Part of a small language model's weights.
Size: 9 layers, 4 heads of 64, MLP 448 GeGLU, vocabulary 1024.
Architecture: RMSNorm before each block, rotary positions, no biases in attention or MLP, tied embeddings, capped logits.
MLP neurons of a small language model. Each row is named by its layer, matrix (gate and up: input weights) and neuron, and shows model dimensions 96-223. Each number is 128 + 24 x the weight over its row's rms, rounded and kept within 0 to 255. A neuron's up and down rows have the sign that makes its largest values positive.
After each neuron's rows, "fires after" lists the tokens most often just before its 100 highest values on Wikipedia text that the model never trained on.

L3.gate67 [120 116 119 117  92 123 138 157 158 103 176 111 138 115  83  99 121 140 103 109 142 142 147 147 152 128 140 143 106  98 115 100 148 112 133 177 133 146 134 142  74 110 135 160 141 127 143 122 134 129 114 131 105 137 115 119 137 124 115 129 140 149 128 132 116  84 121 138 192 113 153  93 103 126 134 166 110 154 155  70 119 135 143 165 101 135 119 103 122 131 135 105 113 138  51 138 141 102 148 125 108 136 185 129 110 124 125 109 138 101  98 162 150 144 125 133 127 137 117  88 155 127 149 112 156 138 107 106]
L3.up67 [115 129 162 181 148 139  66 142 177 113 153 163 140  97 108 101 146 147 168 118 102 113 112 143 114 139 146 125 123 117 110 163 123 117 138 118 167 137 117 135  96 143 108 166 140 158 141 161 139 154 122 118  92 103  94 111 100 173 112 111 133 174 135 131 139 176 116  87  95 112 119 131  71 103 108 113 122 153 118 109 112 164  88 125 143 136 114 128 157 118 154  98 194 127 104 143 142 103 161 164 108 112 139  99 137 120 103 126 142 126  88 138 147 152 130  92 181  82 145 123 155 154 134  75 107 168 129 119]
fires after: " kn", " n", " w", " H", " sh"

L2.gate403 [139 117 148  84 104 151 130 102 155 128 126  96 141 135 128 111 173 146 134 160 155 177 122 150 109 128 128  84 112 155 110 104 114 171 124 126 149 103 135 114 150 146 120 157 149 130  94 188 160 141 103 110 162 143 134  97 138 101 129 105 140 123 116 121  76 139 143 107 100  80 121 108 135 141 144 131 110 157 116 114 113 149  92 116 120 151 136 115 119  93 112 124 144  69 155 149 153 143  93 109 125 119 133 139 103 131 147 130 150 145 104 150 167 144 121 194 144 139 109 126 166 109  83 163 145 174  96 105]
L2.up403 [136  90  97 102 133 139  95 134 129 114 118 140 103  95 142 104 110 133 112 129 141 149  95 131  97 162 142 129 143  96 126 152 131 168 149 152 134 130 114 151  71 117 179 102 122 141 122 143 141 139 136 118 103 125 117 141  93 130  98 129 124  96 177 114 157 139 142 138 161 117 134 126 165 118 147 158 137 158 137  70 146 170 131 160 162 131 154 134 137 156 148 138 138 101 135 144 140  97 131 112 170 156 145 127 144 200 105 121 183 125 154 125 122 165 103 160 130 103 143 113 107 127 112 120 175 113 144 140]
fires after: " c", " st", " St", " w", "c", "le"

L2.gate255 [139 113 131 140 128 163 142 142 180 167 120 100 118 123  85 130 128 119 138 172 148 113 122 151 102 137 120 130 109 157 145 183 115 106 145 160  96 106 101 215 117 162 146 126  93 124 137  89 175 109 152 133 161 158 142 113  76 149 146 140 139 131 103 110  95 115 110 146  66 129 113 150 139 101 120 131 118 114 113 131 117 107 119 122 104 163 148 106 143 132 131 109 158 108 152 187 130 149 107 138 133 136 110 158 145 151 101 108 123 122 162  99 137 127 144 114 138 137 125  97  97 142 118 127 135 136 140 105]
L2.up255 [118 130 131 151 127 147 181 114 149 115 128 117 135 151 149 139 128 142 114 123 129 123 139 113 193 136 104 122 128 132 136 122 169 118 128  91 125  96 126 149 131 124 156 171 125 108 126 140 135 120 133 120 138 137  92 125 132 184 138  96 156 147  66 155 136 196 148 129 128 108 131 146 150 118 127 164 131  96 122 133  93 144 125 144  78 181 136 122 131 145 149 146 118 112 109 162 184 108 123 139 121 126 142 146 158  93 152 140 115 103 107 111 109 136 130 107 119 119 101 133 109 114 151 154 136 103 119 121]
fires after: " b", " B", " K", "K"

L3.gate416 [130 117  95 113 127 136 105 142 180 161 101 154 131 111 117 113 118 147 130  88 115  63  91 131 128 133 111 107 107 137 122 152 132 130 131  96 109 101 168 165 135 102 139 101 135 102 132 149 124 144  96 135 111 149 127 101 130 129 116 113 120 131 145 119 128 126 140 113 138 106 144 186 125 109 136 162 117 115 132 128 128 132 134 134 132 130 182 126 101 145  99 147 119  88 113 160 106 111 130 160 113 122 156  91 132 138 137  77 141 128 151 118 162 141 164  98 118 134 162 124 133 161 115 129  94 126 135 153]
L3.up416 [163 158 175 119 181 158 126 125 114 112 154 152  95 151 123 116 167 122 151 141 104  81 132 127 160 118 189 110 112 113 145 135 105 153 139  90 150  94 121  96 110 150 110 130 159  96 155  90 139 113  99  98 108  96 141 136 152 121 135 145 143 136 138 131 137 137 119 127 131 177 176 137 104 162 122  98 161 144 148 109 126 130 116 118 173  88 143 134 118 103 137 167 143 150 139 154 113 131 165 114 150 133 139 167 128 152 164  92 121 130 109  97 138 140 105 127  95 112 168 134 148 141 130 126 109 156 186 144]
fires after: " M", " D", " or", " R", " an", " In"

L3.gate418 [152 119 170 148 171 110 117  87 137 181 141 107 130 126 137 107 132 168 103 148  91 103 107 100 122 126  94 138 129 122 152 152 105 113 108 152 168 119 131 160 180  98 127 140 128 122 160 109 166 125 125 108 125 133 126 164 125 164 136 157 101 138 142 121 169  97 171 122 119 157 128 112 139  97 113 138  67 134 135 135 144 142 132 181 153 113  82 134 129 150  84 142 120 146 145 163 133 133  97 115 142 141 187 125 166  82 143 150  78 139 123 151  92 161 116 128 145 137 119 163 126 137 119 102 158 136 103 149]
L3.up418 [133 116 142 111  95 101  80 157  98 125 136 110 137 100  65 155 157 138  79 144  87  92 148 112 134 144 121 110 166 113 142 155 145 111 144 163 149 124 120 168 113 144  90 133  91 131 124 163 150 150 123 130 137 109 148 151  81 152 100 106 154 126 145 108 139 150 172 147 152 135 130  76 115 108 127 153  91 160 113 106 127 144 136 122 142 133  79  73 145 111 124 162  79 116 139 128 118 164 111 117 121 113 112 123 111 106 124 119 134 112 152 120 107 182 155 112 166 119 128 145 140 155 131 115 179 149 122 162]
fires after: "s", "es", "S", "as"

L3.gate343 [151 100 119  88 141 140 123 142 123 122 124  97 137 101  84 150 170 136 120 128 129 118 118 118 144 103 137 111 150 101  97 153 119  94 135  74 104 125 118 129 146  98 134 114 152 182 135 110 125 135 119 137 128 119 121 106 135 155 144 129 149 140 119 106 165 168 138 161 140 123 112  43 131 109  86 103 104 130 159 135 106 132 176 117 151 139 136 133 104  93 106 153 104 128 125 173 137 170 116 140  80 146  98 143 112  74 126 148 129 135 155 140 151 148  84 115 116 135 159 148 114 122 117 119 117 137 154  97]
L3.up343 [111 101 114  91 131 201 131 174 129 115 148 102 146 139 100 121 142 143 134 155  83 152  86 104 146 120 144 114 133  89 105 105 151  92 156  77 135 145 138  76 123 126 139 113 119 160 154 147 116  90 110 142  76 123 133 106 118 124 161 158 125 153 140 126 116 127  95 163 115 129 136 123 132  80 143  92  98 123 144 130 128 142 135  97 128 105  73 130 116 102 143 111 122 153  95 144 182 117 115  95 148 139 132  93 113 149  88 137 153 145  98 139 149 148 139 168 144 149 166 100 121 168 171 144 133 172 109 110]
fires after: " H", " f", " sh", "ur", "S"

L3.gate434 [138 171  92 203 110 152 114 113 139 143 114 156 140 137  71 148 139 146 124 165  98 139 121  91 126 122 109 148 114 164 141 121 117 177 135 126 141 104 120 163 146 138  74 116 151 154 156 155 150  89 140 147 112 171 127 146 125  54 104 158  97 117  98 167  93 121 128 132 132  67 124 140 115 139 146 138 135 157 107 123 108 116  66 121 147 117 143 124 123 117 128  82 140 118 130 128  92 143 103 140 116 111 147 125 131 104 106 151 119 108 138 149 152 125 137 112  92 133  93 110 119 164 106 112 156 120 150  54]
L3.up434 [138 114 109 124 114 131 125 112 136 142 132 129 154 124 129 138 185 146  69  85 114 140 128 111 118 152 119 106 140 132 156  87 147 140 104 156  99 128  88 149  69 123 123 142 124 131 112 171 157 130  88 127 120 129 142 128  81 127 162  98 141 163 105 114 119 118 134 152 160 119 129 155  87 118 135  88  96  98 146 129  91 114  85 127 105  90 103  85 142 125 142 118 142 120 107 113 131  99 123  98 124 113 120  95 121 143 121 135 116 109 121 171 177 115 135  61  68 124 119 130 121 162 145 141 125 115 136 137]
fires after: " b", " K", " M", " f", "ater"

L3.gate276 [152 113 170 117 138 119 127 121 137 100  96 128 114 141 139 162 135 133 136 177 121 120 121 115  99 131 105 146 151 160 149 115 137 116 126 154 109 138 128 139 119  78 143 145 120  99 148 116 117 145 116 120 124 159 121  89 159 161 120 101 159 138 111 155 121 126 210 144 126 136 123 115 136 167 145 110 127 122 104 137 158 139  94 124 101 162  96 158 134  72 145 101 155 145  89 116 143 109  88 120 136 150  74 150 143 120 128 140 122 172 140 117 148 129 145 143 146 173  96 130 108 140  65 154 152 110 155 119]
L3.up276 [128 142 128 102 100 125 103 174 149 118  92 103  89 107 102 128 142 137 131 133  79 100 133 112 114 149 158  76 112 129  91  87  93 143 138  91 117  80 158  96 135 137 125 137 119 139 129 161 133 164 121 173 115 117 150 132 146 118 101 108 135 161  98 131 109 139 158 117 121 118 117 132 171  91 131 142  91 133  80 108 133  81  99  96 149 148 122 167 129 137 124  95 139 158  77  94 142 145 126 117 117  82 104 122 141 129 135 129 126 115 168 114 144 116 116 155 161  75 116 158 120  68 176 154  55 108  99 129]
fires after: " us", " rec", " rele", "ign", ".", "oin"

L2.gate349 [114 158 122 154 120 161 120  99 138 146 124 105 123 139 131 166  90 108 162 112 143 111 107 125 157 137  87 194 152 134 127 134 162 122 102 106 127 115  96  93 155 141 119 113 114 100 101 142  87 105 117  69 110 150 111  84 165 123 143 168  96 109 143 149 100 105 120 133 164  89 123 162 111 150 159 142 159 142 145 144 159 112 129 115 117 150 136 123 128 128 127 111 105 169 176 161 100 106  77 105 163 111 145 130 138 154 116 130 117 114 179  99 112 140 154 126 135 138 125 109 138 112 150 121 148 138 121 125]
L2.up349 [120 107 124 114 141 155 138 104 157 132 143 122 115 157 106  80 105 178 102 165 133 124 143 143 161 100  94 157 143 143 114 120 129  93 171 142 135 142 115 108 155  85  88 141 163 158 137 109 139 106 110 168 163 125 123  83 157 111 120 138 107 140 135 127 122 140  95 117  85 129 119 143 110 119 130 123 159 159 106 138 159  87 131 110 132 154 146 126 150 158 140 119 136 140  91 135 157  90  85  87 136 124 107 157 115  90 138 105 101 167 154  71 106 151 143 107 194 119 124 144  98  81 149 166 141 110 132 146]
fires after: " N", " B", " J", "ac", "ign", " L"

L2.gate261 [139  98 121 145  60 129 143 100 113 159 149 138 145  91 137 153 137 115 109 161 152 144 125 138 130 140 177 130 146 130 106 144 165 140 141 158 128 127 112 134 115  89 114 137 137 140 139 122 119  99 110 117 137  78 120 114 136 168  85 139 109 110 159  63 136  92 129 147 137 125  99 147 119 162 119 107 130 129 169  83 135 156 145 121 150 135 103 127 146 119 128 137 129 162 115  86  87 131 130 144 126 139 129 121 134 116  79 138 116 126 155  98 151 135 146 149 152  91 122 116 125 163 133 111 145 119  80 162]
L2.up261 [135  99 120 106 109 115 112 170 131 149 168 212 146 118 146 143 142 148  92 129 121 175 100 125 120 135 153 147 117 148 123 131 139 135 145 124 149 141 131 130 136 165 110 155 150 131 126 111 126  68 118 114  98 148 146 123 154 131 160 100 113 120 148  96  97  76 133 133 139 142 165 147 169 118 133  89 155 175 168 147 164 127 137 114 152 172 170 156  71  98 143 134 144 170  93 126 160 138 123 124 141 135 138 159 182 150 110 117  71 142 137 146 136 104 140 138 114  88 162 162 137 129 126 153  98 102 121 114]
fires after: " J", " Ind", "ac", "ep", "nt", " ind"

L3.gate212 [123 132 105 117 156 121 125 103 101 148 168 178 125 109 163 153 134 121 156 128 139 164 104 163 131 145 110 103 108 124 149 163 141 118 112 147 101 130 142 212 127 119 124 136 136 155 131 121 125 132 103 104 132 121 153 140 112 116 154 133 141 111 114 118 121 181 135 106 169 140 134 110 166 140  76 136 120 126 152 187 138 120 131 153 105 103 154  93 139 106 127 166 166 165 144 154 133 147 137 107 143 122 159 123 117 118 165 173 105 147 123 101 111 143 152 141 110 164 120 107 136 127 150 120 118 164 128 120]
L3.up212 [114 115 105 164 125 140  94 147 147 118 152 130 124 125  86 112 146 131 109 163  88 144 120 128 158 141 172 167 113  92 125 142 113 163  99 136 162 137 143 127 113 161 121 139  89 141 155  96 126  81  87 149 132 146 112 129 172 149 142 100 157  96  81 104 103  88 138 177 138 114 120  90 125 130 105 163 132 123 119 144 145 133 164 168 144 115 160 141 165 147 121 126 135 137 139 143 166 123 105 133 148 144 134  85 112 124  75  92 140  97 116 138 123 200 100 119 103 153 157 105  85 146 140 130  97 121 110 105]
fires after: " in", "s", " p", "is", "S"

L3.gate251 [128 115 118 117 123 124 152 143 168 123 138 134  71 129 159 183 163 136 112 156 169 162 116 139 150 128 159 170 134 176 136 133 101 147 115 154 123 130 114 138 152 139 104 109 142 153 154 194 143 128 123 116 103 138 157  99 152 164 143 124 149 114 128  89 118 139  96 114 126 133  96 155 140 191 110 127 141 120 107 140 146 140 139 109 117 137 133 108 116 149 167 103 130 152 158 149 106 173 139 139 157 155 106 139 133  73 158 114 131 178 145 155 129 137 143 135  96 171 144 117 139 107 137  79 160 113 175 112]
L3.up251 [124  97 130 139 131  97 111  95 121 104 124 123 130 125 135 148  99 114  90 126 149 114 178 146  83 110 161  74 122 176 109 171 108 150 155 143 138 136 154  96 105  78 145 143 138 125 123 144 130 112 126 157 135 119  51 118 136  44 132 155 172 104 119 159 154 146 169 147 121 116 100 112 143 132 160 137 126 111 104  96 115 146 107 164  81 108 129 137 166 138 163 113 129 119  97 144 127 131 103 107 156 124 112 171 137 149 116 156 148 145 108 134 122 123 106  82 122  96 142  98 188 136 104 102 115 102  98 121]
fires after: " b", "pt", "c", " T", "ron", "ra"